MLP neurons of a small language model. Each row is named by its layer, matrix (gate and up: input weights) and neuron, and shows model dimensions 421-484. Each number is 50 + 12 x the weight over its row's rms, rounded and kept within 0 to 99. A neuron's up and down rows have the sign that makes its largest values positive.
A block is one neuron, or neurons of one layer that tend to fire together. Before each block is what it responds to, as a language model described it from the Wikipedia text at the highest values.

Last piece of Latin species names or the comma after an authority in taxonomic lists, such as lasiophyllum, arctica, Fowler; weaker on a after is/was in biographies.
L6.gate423:52 68 57 45 69 42 44 27 63 24 48 51 47 29 47 46 82 64 56 49 58 38 45 53 66 50 55 34 53 45 34 42 36 54 49 65 42 59 59 58 39 49 55 60 41 61 46 25 50 51 67 46 48 39 56 47 39 52 45 42 47 47 55 40
L6.up423:35 32 46 47 58 41 46 59 52 48 49 41 59 63 73 50 87 51 48 57 58 61 42 29 57 50 65 58 48 57 62 34 55 54 53 34 61 36 36 37 33 44 50 44 44 34 31 35 44 55 55 55 43 73 28 26 74 51 50 51 55 41 63 43
L6.gate634:51 44 78 75 45 79 28 67 61 52 40 58 51 42 54 52 61 49 38 36 51 36 27 51 34 33 66 47 57 47 38 37 54 46 41 37 45 54 53 59 61 59 62 44 51 36 60 41 81 60 58 43 26 50 72 48 60 48 51 39 45 52 65 56
L6.up634:57 84 54 42 30 57 48 46 64 54 52 43 50 53 36 48 33 59 66 42 60 54 61 53 52 35 47 47 57 73 49 25 50 50 61 51 50 44 46 58 47 59 61 47 55 67 57 33 40 66 44 44 56 53 29 40 57 71 31 57 70 42 63 52
L6.gate680:44 43 58 45 74 50 51 55 35 48 57 55 64 32 78 26 65 27 56 45 44 38 36 49 54 46 59 46 43 68 66 55 32 44 52 55 58 59 47 52 55 42 74 47 58 61 54 48 52 53 71 48 42 35 48 17 65 61 44 49 46 43 38 27
L6.up680:46 52 64 37 56 50 43 36 62 77 45 61 48 66 24 32 36 29 39 48 48 38 44 48 50 73 35 45 51 54 51 34 33 59 64 25 41 38 42 42 29 57 42 60 67 36 70 45 62 47 42 57 60 67 49 34 72 54 50 63 56 53 60 47
L6.gate798:55 44 40 34 52 74 36 65 80 43 68 60 53 31 40 28 47 45 52 36 60 55 43 38 57 46 57 44 71 75 57 47 49 56 44 54 51 45 36 56 38 48 43 41 57 44 54 18 36 61 79 54 35 43 29 40 62 51 30 34 53 48 45 48
L6.up798:51 56 65 41 39 52 40 55 49 37 23 55 64 54 64 32 57 50 60 42 60 45 39 42 54 66 50 36 46 54 45 26 62 49 52 50 67 32 40 41 42 58 44 39 56 60 49 49 42 56 81 58 47 34 45 55 53 51 42 48 30 29 54 57
L6.gate811:39 55 54 25 41 57 66 60 24 54 46 46 52 69 33 42 70 39 64 62 49 47 41 66 42 55 62 48 70 63 52 73 80 51 44 52 29 51 55 35 71 47 25 25 41 39 44 26 49 33 52 36 59 60 49 49 72 76 53 39 42 42 68 69
L6.up811:30 26 51 51 30 66 45 53 46 78 50 45 54 27 46 39 57 75 47 55 38 54 43 55 61 46 33 50 51 48 40 55 39 40 53 42 46 52 52 49 27 54 49 44 45 46 44 38 53 54 49 51 50 42 56 55 49 57 28 53 57 62 33 46
L6.gate815:61 49 48 67 36 53 26 23 47 67 45 71 64 60 56 37 63 56 43 40 46 35 42 20 38 45 53 51 35 37 49 63 63 43 42 33 39 69 56 47 46 58 49 38 61 63 57 56 76 47 34 55 60 43 55 46 51 47 41 41 58 49 46 50
L6.up815:57 45 53 33 46 29 49 69 68 67 48 63 42 69 52 50 61 62 42 38 46 51 60 55 35 51 47 68 50 65 58 37 48 50 78 37 45 36 49 35 44 68 73 53 53 23 59 51 57 63 59 52 56 50 59 43 56 39 41 56 66 65 38 54
L6.gate818:51 53 99 49 69 47 42 56 75 56 47 40 60 49 68 47 53 35 31 61 65 62 45 60 45 38 56 31 53 41 75 46 54 63 52 49 47 45 39 48 54 52 47 43 60 45 46 48 42 50 79 66 47 67 58 57 51 46 55 57 43 37 56 51
L6.up818:56 72 45 47 54 35 49 37 31 59 44 58 61 45 47 63 55 59 40 41 35 53 37 54 37 35 44 59 52 40 52 45 47 67 60 63 55 40 58 46 41 47 59 46 46 21 63 53 48 67 62 45 63 61 69 64 47 68 51 67 64 46 42 42
L6.gate1283:39 40 22 49 29 44 48 45 66 32 44 34 47 28 44 29 48 48 34 40 45 45 58 49 51 46 55 35 22 63 52 47 37 64 48 40 48 65 54 49 38 39 45 42 55 61 52 53 61 44 61 63 43 54 40 46 51 58 28 40 33 27 36 36
L6.up1283:49 48 70 71 32 49 47 38 56 39 72 66 57 47 54 68 54 50 43 42 50 54 38 55 72 30 45 56 42 61 57 38 52 40 70 49 47 37 45 53 65 51 59 47 56 45 50 52 49 42 70 56 57 36 43 54 58 57 67 54 68 23 51 64

Closing = signs that end Wikipedia section headings after the title, e.g. === 2026 ===, ==Academics==, ===Film===.
L6.gate149:37 55 29 25 44 65 52 45 64 41 59 45 64 48 52 54 57 43 54 37 56 60 52 63 65 42 44 43 40 44 48 30 45 63 54 53 56 47 72 34 60 21 38 31 42 25 45 37 33 55 55 44 67 49 51 62 24 48 64 52 38 46 71 49
L6.up149:55 68 54 36 36 52 68 72 34 49 48 47 51 57 75 46 52 38 61 42 39 55 54 64 37 50 54 36 53 59 46 56 48 57 59 64 42 59 53 70 40 46 40 48 24 34 77 49 64 43 69 45 29 56 32 87 50 63 57 38 78 45 39 53
L6.gate262:52 49 21 39 48 65 50 49 67 52 58 49 78 35 66 66 44 66 39 50 76 49 67 79 53 49 67 48 53 54 35 54 43 55 44 49 25 61 46 60 53 40 56 41 65 47 61 47 47 69 50 66 44 49 40 30 54 64 46 38 45 39 47 52
L6.up262:38 22 45 55 85 79 41 53 41 69 40 44 43 49 65 62 70 36 77 59 34 46 51 33 66 32 38 50 50 48 51 43 59 43 51 51 67 61 55 53 42 16 44 63 41 31 49 44 41 29 76 48 46 48 33 55 63 47 66 66 49 58 42 33
L6.gate282:42 54 50 54 49 66 52 50 46 41 28 42 59 71 45 69 68 54 60 44 52 47 55 22 39 49 63 79 57 52 59 51 57 49 60 55 43 44 51 37 63 34 60 37 44 31 67 51 39 29 40 43 66 42 65 41 53 54 41 53 36 54 66 24
L6.up282:65 59 67 52 52 45 34 59 43 29 35 62 48 49 54 79 45 63 32 23 25 58 58 50 67 28 47 50 59 49 51 78 45 60 53 48 48 48 70 52 50 44 63 66 55 56 52 77 50 23 40 41 24 60 48 59 52 71 49 51 56 43 66 47
L6.gate557:43 47 55 59 52 63 67 50 48 34 74 23 52 43 38 49 53 42 50 47 54 49 54 47 47 67 53 35 58 47 54 28 52 45 44 49 35 58 51 68 35 43 74 47 59 50 47 33 31 38 41 58 46 37 59 36 56 30 67 27 43 53 51 70
L6.up557:66 61 27 49 54 65 45 40 55 47 62 47 36 43 76 61 46 66 53 62 24 52 61 66 40 50 40 36 43 54 49 79 48 40 26 55 39 53 49 32 52 68 61 58 58 43 24 69 55 53 39 56 56 58 52 46 41 54 60 53 36 28 44 29
L6.gate592:58 37 41 59 35 32 56 34 38 56 70 37 48 56 43 69 57 41 51 38 43 61 56 56 36 49 33 67 58 50 28 35 57 52 46 48 41 43 40 47 63 57 28 82 59 28 71 46 58 52 71 54 46 54 38 59 48 33 49 49 44 05 46 37
L6.up592:29 40 46 61 43 59 49 46 46 66 52 53 67 51 49 56 39 64 33 46 63 36 41 38 42 43 50 39 80 53 32 61 31 61 32 48 39 43 36 66 45 50 49 51 38 37 60 34 30 43 54 26 49 52 48 54 50 35 76 52 73 35 49 60
L6.gate1000:47 44 55 39 40 65 61 49 57 29 53 32 48 37 66 56 69 42 23 35 70 39 50 60 48 58 47 33 49 51 51 43 41 53 67 51 46 56 42 68 54 57 47 71 49 43 65 47 76 55 48 34 70 51 50 60 47 58 52 48 49 66 51 62
L6.up1000:45 46 50 50 56 51 57 40 38 63 44 62 61 67 64 75 58 62 73 49 46 36 40 26 44 42 45 44 62 54 58 59 49 70 60 55 63 54 49 36 20 36 45 70 37 23 44 34 28 70 64 60 45 43 46 37 41 37 43 32 38 65 61 65
L6.gate1056:59 49 34 45 28 26 25 68 50 42 41 36 61 42 66 44 49 55 32 38 54 40 48 49 56 32 55 55 58 43 31 56 41 59 56 46 39 42 52 56 76 62 70 31 36 51 68 38 44 39 48 52 53 47 66 18 47 54 56 58 52 57 52 70
L6.up1056:50 42 50 60 37 62 63 38 36 53 62 46 55 57 61 67 61 61 66 52 48 61 63 79 54 75 51 46 42 71 32 75 17 48 34 38 56 53 41 43 41 54 32 33 62 65 50 64 40 39 57 50 53 50 33 56 42 69 40 47 47 65 42 61
L6.gate1110:42 50 58 67 60 52 59 41 37 51 56 52 49 22 71 63 45 54 62 54 50 55 47 58 57 61 48 44 47 30 60 49 55 51 55 51 55 46 57 21 49 62 82 36 29 43 25 57 64 46 66 36 51 74 61 47 39 55 58 40 44 36 37 39
L6.up1110:65 56 35 53 58 39 32 57 43 25 43 60 39 38 60 68 69 70 30 70 48 37 56 47 47 63 61 54 49 62 48 45 53 46 74 35 41 41 33 56 62 50 51 49 33 91 24 75 65 41 51 55 46 71 41 40 57 56 43 30 38 41 64 58

Final word-piece of a surname or place name repeated later in a Wikipedia article, often starting a sentence before 's, was or a comma, e.g. Chapp-elle, Carval-ho, Ingle-field.
L6.gate109:47 59 54 66 67 83 44 56 68 29 59 42 58 49 52 31 52 55 38 52 44 62 50 47 51 74 52 44 42 40 56 50 41 25 67 48 58 77 43 30 49 50 44 37 65 76 65 35 69 26 51 68 64 36 46 68 80 46 33 41 52 50 37 50
L6.up109:49 64 46 38 58 52 68 54 46 51 41 50 53 62 51 58 53 49 63 38 37 50 64 43 55 64 32 22 37 52 38 46 37 42 62 49 44 66 65 50 24 48 70 56 69 62 69 49 65 50 46 69 56 35 45 48 64 50 55 34 57 59 74 53
L6.gate126:60 44 49 37 77 71 41 53 48 52 32 62 74 68 65 63 44 66 58 46 54 41 45 41 76 60 34 42 51 37 37 62 45 66 59 54 56 36 22 55 75 44 46 60 58 40 47 58 65 52 24 55 53 38 34 82 38 40 42 46 36 41 40 46
L6.up126:53 28 43 42 38 55 63 42 75 59 52 35 60 66 54 67 50 47 50 51 59 39 23 21 48 67 39 54 42 48 54 52 44 20 46 59 48 39 46 48 60 70 61 31 64 41 66 55 73 42 62 64 55 43 53 56 48 50 31 53 35 47 49 36
L6.gate220:47 61 58 58 66 59 50 53 79 38 38 45 53 82 27 53 45 66 46 60 35 41 40 56 47 41 51 48 57 39 65 67 59 52 41 38 35 68 54 46 45 52 39 46 54 56 52 61 59 37 43 62 70 48 50 54 55 56 62 74 70 44 62 44
L6.up220:55 43 51 29 46 35 68 60 43 33 45 51 53 57 23 63 65 41 44 49 47 60 62 33 55 64 57 96 73 50 52 49 65 25 38 61 53 68 57 65 49 70 44 40 65 36 65 38 69 36 36 34 67 55 50 32 57 31 60 49 49 27 49 53
L6.gate625:48 63 57 53 42 36 68 54 46 53 54 63 54 38 68 56 35 54 40 49 48 51 55 40 57 66 37 30 53 56 33 52 40 62 54 26 64 52 54 41 48 55 42 28 62 43 51 42 40 23 54 72 39 35 46 48 75 42 63 40 56 41 31 53
L6.up625:33 50 57 31 82 54 49 78 44 55 37 17 48 56 34 56 18 46 68 30 34 56 36 41 39 57 58 59 58 70 74 33 47 57 75 65 43 25 63 71 63 46 40 38 63 46 62 56 59 41 46 52 46 54 54 69 45 36 36 29 64 39 50 46
L6.gate810:46 58 58 51 63 39 53 49 43 44 27 50 41 37 53 54 52 64 66 46 54 59 55 47 56 60 49 40 53 49 54 64 60 34 63 64 73 64 75 66 64 53 57 45 47 39 71 66 71 57 61 62 65 40 47 50 40 50 43 54 50 31 55 48
L6.up810:54 49 44 57 60 60 37 62 58 81 50 46 51 42 37 32 45 56 54 36 44 46 42 41 72 63 40 42 24 68 45 57 57 59 52 60 35 41 55 65 43 68 38 43 46 53 76 62 51 46 56 30 45 62 48 48 35 48 71 67 50 56 53 45
L6.gate951:50 47 34 56 38 31 57 50 45 62 65 51 64 56 40 80 52 66 51 57 58 47 45 39 41 34 54 51 65 51 63 67 62 33 34 53 79 55 59 46 32 42 46 50 59 63 59 57 31 52 60 45 56 56 35 67 56 43 42 68 56 72 68 49
L6.up951:44 61 68 48 56 65 57 51 40 53 73 55 47 44 48 58 50 34 58 54 65 26 32 45 42 77 54 41 63 52 40 68 41 59 48 36 64 43 69 59 46 59 64 81 61 50 53 46 54 09 45 57 50 52 50 57 54 41 47 53 41 33 53 20
L6.gate1046:46 53 47 63 36 50 38 62 37 48 39 55 34 37 44 50 31 57 37 55 42 53 63 35 68 51 48 43 49 37 34 68 48 39 46 55 60 47 50 69 42 57 54 56 46 45 68 57 55 50 48 45 41 12 38 48 61 65 49 46 65 39 53 51
L6.up1046:36 52 51 53 53 56 37 48 55 38 59 50 56 73 38 53 47 38 18 52 32 59 45 48 43 55 32 46 47 40 56 58 62 41 51 51 80 60 53 66 49 34 46 44 69 63 64 47 50 48 65 53 50 46 54 61 49 42 62 47 34 65 64 69
L6.gate1265:45 63 28 58 44 41 51 55 36 58 67 53 52 40 55 55 43 38 20 57 59 47 51 33 30 65 40 34 30 51 36 45 45 45 46 62 58 54 55 45 53 53 42 54 37 45 74 43 29 49 61 19 48 40 52 60 59 37 42 44 40 48 46 37
L6.up1265:44 58 58 43 59 67 41 39 76 38 36 62 53 14 39 82 38 56 69 47 63 43 47 40 41 56 50 51 37 68 48 66 71 55 49 47 65 59 49 13 34 44 48 52 65 51 53 75 40 43 34 46 53 35 46 56 56 47 49 65 59 55 44 58

Final word piece of a multi-token surname or organization name used as a sentence subject, e.g. Ma-o, Rign-ey, Pabs-t, before was/had/'s.
L7.gate43:42 51 50 60 72 56 52 54 43 42 69 66 57 53 35 76 49 65 38 47 50 37 44 68 54 64 75 65 73 45 38 48 53 67 50 35 60 54 37 48 45 66 50 55 59 51 54 45 50 34 52 38 53 69 60 86 57 20 49 46 51 60 47 38
L7.up43:32 55 64 44 50 49 60 46 51 40 57 56 54 53 58 67 23 62 53 40 43 43 62 45 55 60 49 42 57 42 42 44 62 71 53 52 71 52 42 33 56 66 41 66 57 40 36 25 62 56 31 51 58 60 54 52 80 37 57 55 67 54 68 35
L7.gate636:23 41 54 58 67 53 56 70 40 56 62 55 36 59 38 65 33 42 58 45 36 46 70 60 52 56 45 56 40 27 52 59 55 48 62 27 66 54 54 53 59 59 56 64 67 74 46 68 46 28 28 49 37 70 81 59 64 52 55 35 53 43 60 54
L7.up636:66 73 58 63 29 27 68 62 51 66 72 36 56 64 49 59 45 64 47 60 56 59 74 54 70 58 83 48 56 42 51 70 63 40 47 28 62 51 44 70 44 64 55 70 57 42 44 66 45 28 52 48 24 28 54 53 52 57 23 40 40 44 59 75
L7.gate881:46 42 77 26 66 40 73 65 63 47 62 50 35 45 35 45 38 51 60 49 41 41 46 57 21 67 51 45 74 36 42 61 45 63 58 43 58 55 34 56 44 45 67 43 73 48 52 82 63 39 30 49 51 69 54 70 62 62 53 71 51 53 39 47
L7.up881:27 55 44 46 69 48 50 62 44 24 56 65 74 60 37 56 36 43 50 37 54 39 66 60 72 77 22 65 63 51 47 43 46 60 56 49 50 57 66 46 41 67 41 49 50 40 56 23 44 39 37 39 47 42 64 38 56 31 65 56 46 49 28 63
L7.gate1118:33 56 68 48 63 56 41 64 35 58 53 50 59 41 31 69 45 40 44 51 58 25 79 48 56 57 46 62 47 51 36 43 47 51 39 35 50 78 64 47 40 78 21 65 53 35 71 43 58 41 46 34 51 49 69 50 69 61 59 51 63 60 69 37
L7.up1118:49 52 52 41 62 44 53 63 49 51 54 68 50 52 34 63 34 53 44 30 33 36 51 26 47 55 36 44 45 55 61 20 60 58 55 46 45 68 43 58 40 63 68 49 48 42 75 61 52 43 38 46 44 53 44 59 51 41 35 42 46 57 54 55

Early or middle pieces of long Latin, anatomical or biochemical words in lists, such as do(rsal), spathula-t-um, p-it-uitary, plus some list commas.
L7.gate36:42 66 60 47 13 38 54 35 44 31 42 66 71 46 48 49 69 44 46 62 61 54 31 59 53 40 61 51 65 34 28 47 47 34 56 44 65 46 58 67 48 52 52 35 74 39 47 43 50 50 42 47 49 48 29 64 81 39 57 37 57 58 45 24
L7.up36:58 49 62 42 44 57 60 29 53 45 47 57 67 57 30 41 56 44 63 21 49 50 47 50 53 65 36 50 42 77 47 43 63 34 49 41 37 54 61 41 52 48 51 64 49 54 67 36 56 42 47 44 47 52 54 48 47 42 58 36 58 33 46 66
L7.gate710:58 43 71 59 41 19 49 59 32 36 51 56 53 22 65 47 40 45 63 35 41 42 43 33 46 45 44 31 51 30 54 49 32 60 60 77 63 40 35 51 46 59 49 30 60 67 39 57 50 62 47 56 45 67 51 58 29 39 51 64 26 68 34 44
L7.up710:64 55 51 72 32 38 30 66 40 40 64 49 59 51 27 51 52 39 35 42 64 51 27 50 41 52 49 65 47 44 57 29 52 54 52 25 43 75 53 53 67 54 48 38 50 37 21 51 55 53 45 48 55 24 66 55 55 59 63 52 28 38 43 40
L7.gate738:43 60 44 54 46 24 48 60 46 48 38 57 55 53 51 39 50 31 76 57 62 49 40 31 51 55 37 60 43 43 48 49 72 73 62 68 31 65 61 58 55 68 52 44 45 71 36 69 64 39 48 53 39 46 32 33 65 55 78 66 46 43 75 53
L7.up738:15 41 63 59 58 35 33 62 39 49 42 51 49 50 68 42 39 55 42 42 69 25 53 53 36 48 33 43 54 41 55 25 45 59 43 38 52 39 42 69 44 73 45 55 55 40 54 56 49 67 67 49 27 58 45 74 41 61 55 48 60 60 55 55
L7.gate957:56 37 68 43 53 48 60 30 54 48 47 50 30 62 36 28 58 42 50 48 38 56 41 58 69 65 67 42 51 53 47 58 53 49 57 45 55 43 40 52 53 69 54 47 64 42 61 44 56 41 60 59 21 60 51 37 45 45 38 55 69 58 40 61
L7.up957:51 39 62 42 60 64 61 53 26 31 60 55 29 52 52 43 58 27 70 43 42 59 38 34 57 38 51 28 47 49 45 47 50 62 68 54 61 50 47 38 33 70 59 46 60 71 45 35 39 56 51 57 29 38 40 35 53 48 56 56 28 37 56 51

Bullet dashes, list numbers and table pipes in structured lists, mostly taxonomic species lists, plus ends of Latin-style words (subspecies, marginatum, titanium).
L2.gate1052:51 46 43 64 53 75 43 47 64 55 43 32 63 57 60 60 55 51 52 50 52 22 52 40 54 36 74 55 63 28 63 59 85 51 24 45 50 39 35 40 59 64 54 53 39 34 59 38 53 39 52 87 72 73 47 26 52 46 52 67 56 29 37 65
L2.up1052:65 47 71 44 53 45 21 54 51 49 66 54 73 56 33 33 45 55 43 55 48 65 41 61 45 44 44 56 42 70 57 38 52 55 48 28 66 36 59 68 40 48 52 62 47 41 31 39 59 56 74 43 50 37 57 24 67 46 38 47 69 50 41 54
L2.gate1108:32 50 68 60 62 61 48 60 58 53 50 58 60 41 58 46 64 41 39 45 37 39 42 45 68 36 36 32 70 33 56 55 59 76 50 38 74 57 52 62 83 54 67 29 45 36 40 40 68 62 60 51 59 43 70 60 74 56 44 59 52 35 40 42
L2.up1108:55 37 56 64 55 48 45 42 66 53 52 55 60 37 57 59 30 57 41 63 58 62 51 65 52 46 50 50 53 51 48 60 48 44 33 61 45 43 39 65 63 54 28 57 58 33 40 47 59 57 57 47 70 48 42 59 55 49 41 73 48 42 37 48

Equals signs closing a wiki-style section heading, after the title text or a first closing "=", e.g. "==Cast==", "===Vowels===", "== Early life==".
L7.gate430:36 24 56 47 37 45 51 74 52 54 48 64 53 65 45 44 51 46 59 52 42 40 53 44 42 35 40 42 51 52 28 60 42 56 58 55 52 38 60 39 54 29 52 44 47 44 55 38 29 39 30 52 42 55 43 56 66 61 50 56 57 29 58 76
L7.up430:43 51 56 44 38 62 47 53 34 54 51 56 39 75 66 55 66 50 56 49 16 58 62 27 28 59 42 44 49 53 57 51 67 47 66 46 36 73 60 37 55 56 49 50 65 59 60 64 56 45 61 44 72 37 49 50 46 47 42 58 44 63 59 41
L7.gate472:39 52 62 46 58 71 48 36 61 42 41 31 50 46 35 52 67 46 42 56 42 37 76 37 47 66 57 73 65 24 39 36 55 33 39 47 33 40 61 51 55 49 65 80 67 67 51 59 54 27 36 40 64 48 61 57 67 63 39 62 66 46 46 47
L7.up472:78 52 62 66 33 52 47 35 55 48 61 55 42 54 64 45 57 47 47 54 55 48 69 42 31 44 48 54 76 20 30 62 41 42 52 38 52 50 52 67 35 49 41 63 39 36 46 54 58 56 50 44 60 66 77 48 49 37 76 50 71 56 60 59
L7.gate581:62 43 29 75 42 48 47 57 30 56 54 43 36 27 49 36 45 47 53 34 68 63 43 49 52 53 36 67 65 48 55 48 60 78 60 64 44 32 45 39 52 43 46 40 44 36 47 57 73 43 34 62 66 64 52 56 29 50 56 60 50 38 47 59
L7.up581:59 64 62 69 45 55 50 79 60 62 48 38 71 50 41 76 47 51 68 29 41 50 47 55 31 53 41 26 72 48 41 64 55 38 53 32 51 66 51 33 51 52 38 54 39 65 33 59 42 55 59 42 43 30 62 44 57 40 69 41 50 52 51 32
L7.gate1091:43 30 49 62 56 45 57 50 50 70 49 42 61 94 66 66 65 61 60 41 69 26 52 68 65 40 52 44 65 37 22 54 52 60 62 50 41 77 58 62 59 28 41 45 58 39 54 66 44 55 70 49 59 53 49 45 28 34 56 44 38 59 37 30
L7.up1091:56 56 39 45 42 39 64 82 57 32 42 42 63 59 65 65 64 37 44 54 60 40 55 49 32 45 73 55 52 45 41 54 39 56 76 48 38 51 58 60 66 38 43 63 55 45 46 40 47 59 62 48 50 73 52 46 50 41 67 38 71 30 77 31

The first = of the closing run after a wiki-markup section title, as in ==Track listing==, ===Tigres UANL===, == Creation ==; faint on scattered word-piece tokens in tables.
L2.gate6:60 35 30 46 51 42 49 69 44 60 62 41 45 74 65 67 54 63 57 31 48 29 45 42 63 26 58 43 35 51 64 45 62 77 39 43 61 49 40 40 43 70 49 51 16 59 41 40 53 48 49 64 64 46 51 24 37 48 50 34 31 47 56 50
L2.up6:69 40 35 49 55 56 34 36 55 43 44 49 50 44 37 60 19 47 30 49 52 36 54 45 71 46 47 41 48 45 58 36 63 59 55 50 70 39 47 54 61 44 42 50 48 47 62 43 64 49 60 37 72 57 61 53 40 59 68 47 55 54 50 48
L2.gate399:63 57 66 60 59 47 52 47 42 58 33 31 69 19 64 60 66 46 19 31 60 44 50 60 41 32 61 49 73 52 63 56 48 56 64 69 62 26 44 30 46 56 69 50 34 23 41 44 61 60 50 44 57 44 40 47 68 68 48 55 19 56 37 67
L2.up399:33 51 48 39 48 67 57 43 65 50 31 49 56 52 37 38 65 48 58 39 54 60 51 66 35 55 31 44 48 54 39 76 43 74 51 33 36 51 33 58 45 76 48 74 52 55 67 59 61 45 83 64 60 51 37 66 44 65 58 46 26 51 64 54